config.toml
num_hidden_layers = 8
intermediate_size = 768
vocab_size = 1024
qk_norm = false
bias = "all"
init_std_qkv = 0.0361
init_std_up = 0.0361
optimizer = "muon_variant"
learning_rate = 0.0068
final_lr_fraction = 0.0
train_tokens = 90410000
max_steps = 5519
MLP neurons of a small language model. Each row is named by its layer, matrix (down: output weights) and neuron, and shows model dimensions 0-191. Each number is 500 + 25 x the weight over its row's rms, rounded and kept within 0 to 999. Numbers have three digits each.
After each neuron's rows, "fires before" lists the tokens most often just after its 100 highest values on Wikipedia text that the model never trained on.

L2.down494:479509492459524514517502484465447509538491472527513467514495500468497524487517473516490491477497512518505461504533520502506520517581517465487503507527544505506472553495547483509477498495521488506496494464489512526514531500508477440480489501518470455518553535532506546449522464494472490500503545501470500489518507505473519485525480491485497548497484496528467476496516512466481526506500506485494572484471510500507538506519536499527478500473559462497481471508503534501474450481478486500503524493535468472529477485529465486488489448553514508463494517507478517521527458500493530486
fires before: "ust", "oin", "our", "ur", "oun", "ob"

L2.down502:492471521565473442491512487522527523474491516502495523483509453490480535471508510466462519554548457521531515513457500542473507546473526533507525481524498488511486478522479485478496527509515498483526479545491471493452507480545469542490494503478497497492450484518485500516535501494482486509528515458487513530509460503498516506495511515475521476526467546482518484464467479511486490498496486491488531466533521556506500496488506460479482512462469511496486509521523491505537514494540545492479494514458518541523526523504525535528467472434520457468511466476493529489477489512500496485
fires before: " |", "hip", " in", " for", "s", "|---|---|---|---"

L2.down432:499487532497475497466468513516497524466514490532518536535516508531509526538541464531510533465498546485459514557516487484524491520493532477523507519499529516477483459453510476502466526495520491472499479475487445502499499501486531530477504532474538514461466495442517522511498513527457453499503518510490512509499492508482489532445499453493521503541521488538476490487531505520481481503487500513503504491471446492513458472501495495548533522524502480518517457551491493512478475497487479532489531505467497463471548535489536512512508492458510504514524498477437502508503539453498482520
fires before: "2", ".", "0", ",", " |"

L2.down174:511512490503495474534531512563530488487528507472552494483490504463472529453432520492518513479470500509492538509527505466546502456476484491514458502514480523506472504511448454518510538488549519451471525480483475484471522506517520478542498518485507491494493485521471513438498477521504530508476474520498493451510519500485495537500529520514521510534508545494468497505513509515499424496490540484556516509518526471493556485513490458476516478502495506507475531502494471522458499523508479500509476493522485523505500488483494532458512537514495491485528487501455504503545536531489486530
fires before: "us", "ers", "ly", "is", "ity", "land"

L2.down380:503512484486499486494493512483519497539489496488476527466492489493489447522518484547517485500501508503487489525510464491471472517554518489520469533487493493476533531476487507482505501480479508478522503532436541527509520502495492527518514526528515534500526447489509515468536493496496514508469523538512506488465475530540479561492492492478436513494499524478479529515498516536453533476450523469467498515536502484498537508532500454479465480466510529458524514505482518508493499497455445498499517464528489534480507490467515511513470540470481504425521482506479510555501546502492541509
fires before: "id", "ing", "el", "y", "i", "as"

L2.down650:509513545512526529503529457503503507545474485523510454498499526564550523484502513538479489468494481507494506502552457490500504530516505466496492502517492458516539487476494511443488534485479531517528487495448486464486524531479509504488474513523506438464504558513495487543523477522455463535516525450485486467532518519525503496473513479508511506483466444490499512518548525509504526480469500517485528500517479464488468525499459508513514506493459494489491508516497442482512513545532513496531483472494516491479511515441468527482510510505470485492465528523484474533515507490523485502
fires before: "am", "ord", "ad", "ound", "up", "ade"

L2.down94:493482463505532504496511463495504497512540480488536493479488466515482506513478496528552469513521493467505515499522550518518522465523499455531542504491521446496505468524487491504526473519543540493488488502458502533490523508479491488518515535455467481522439480586441522502489505546458533516491497498496468487472514484480481475517512542490481518482481519482522514470454512469495513478493508497477550569506477482506499497515513525549470472505504503482501464523494514452517486522459525471519556496492506465492506503484479488489507550486499502491483513485475511502521480549491513516
fires before: " |", "–", "6", ".", "9"

L2.down163:487489479491524435497531507500503546492497523475505469480506520514510499485499497470518493457508503459535488486481530519486501588521478510475441496482477533504546518473507497446544470463508480451518522514514508476474511513442493491495485514523474518513570517511524480502489509505461463500522503459484467519491526546501499513503532501480507495496493481487529479476518511502485517488500491524435503487451507477507541511513506474480511541502488522491516476480476568521532482512508530460480475504451505492511522506495496483489526527515492509504487513550557474469515509520532523481
fires before: "rough", "eral", "an", "ose", "ous"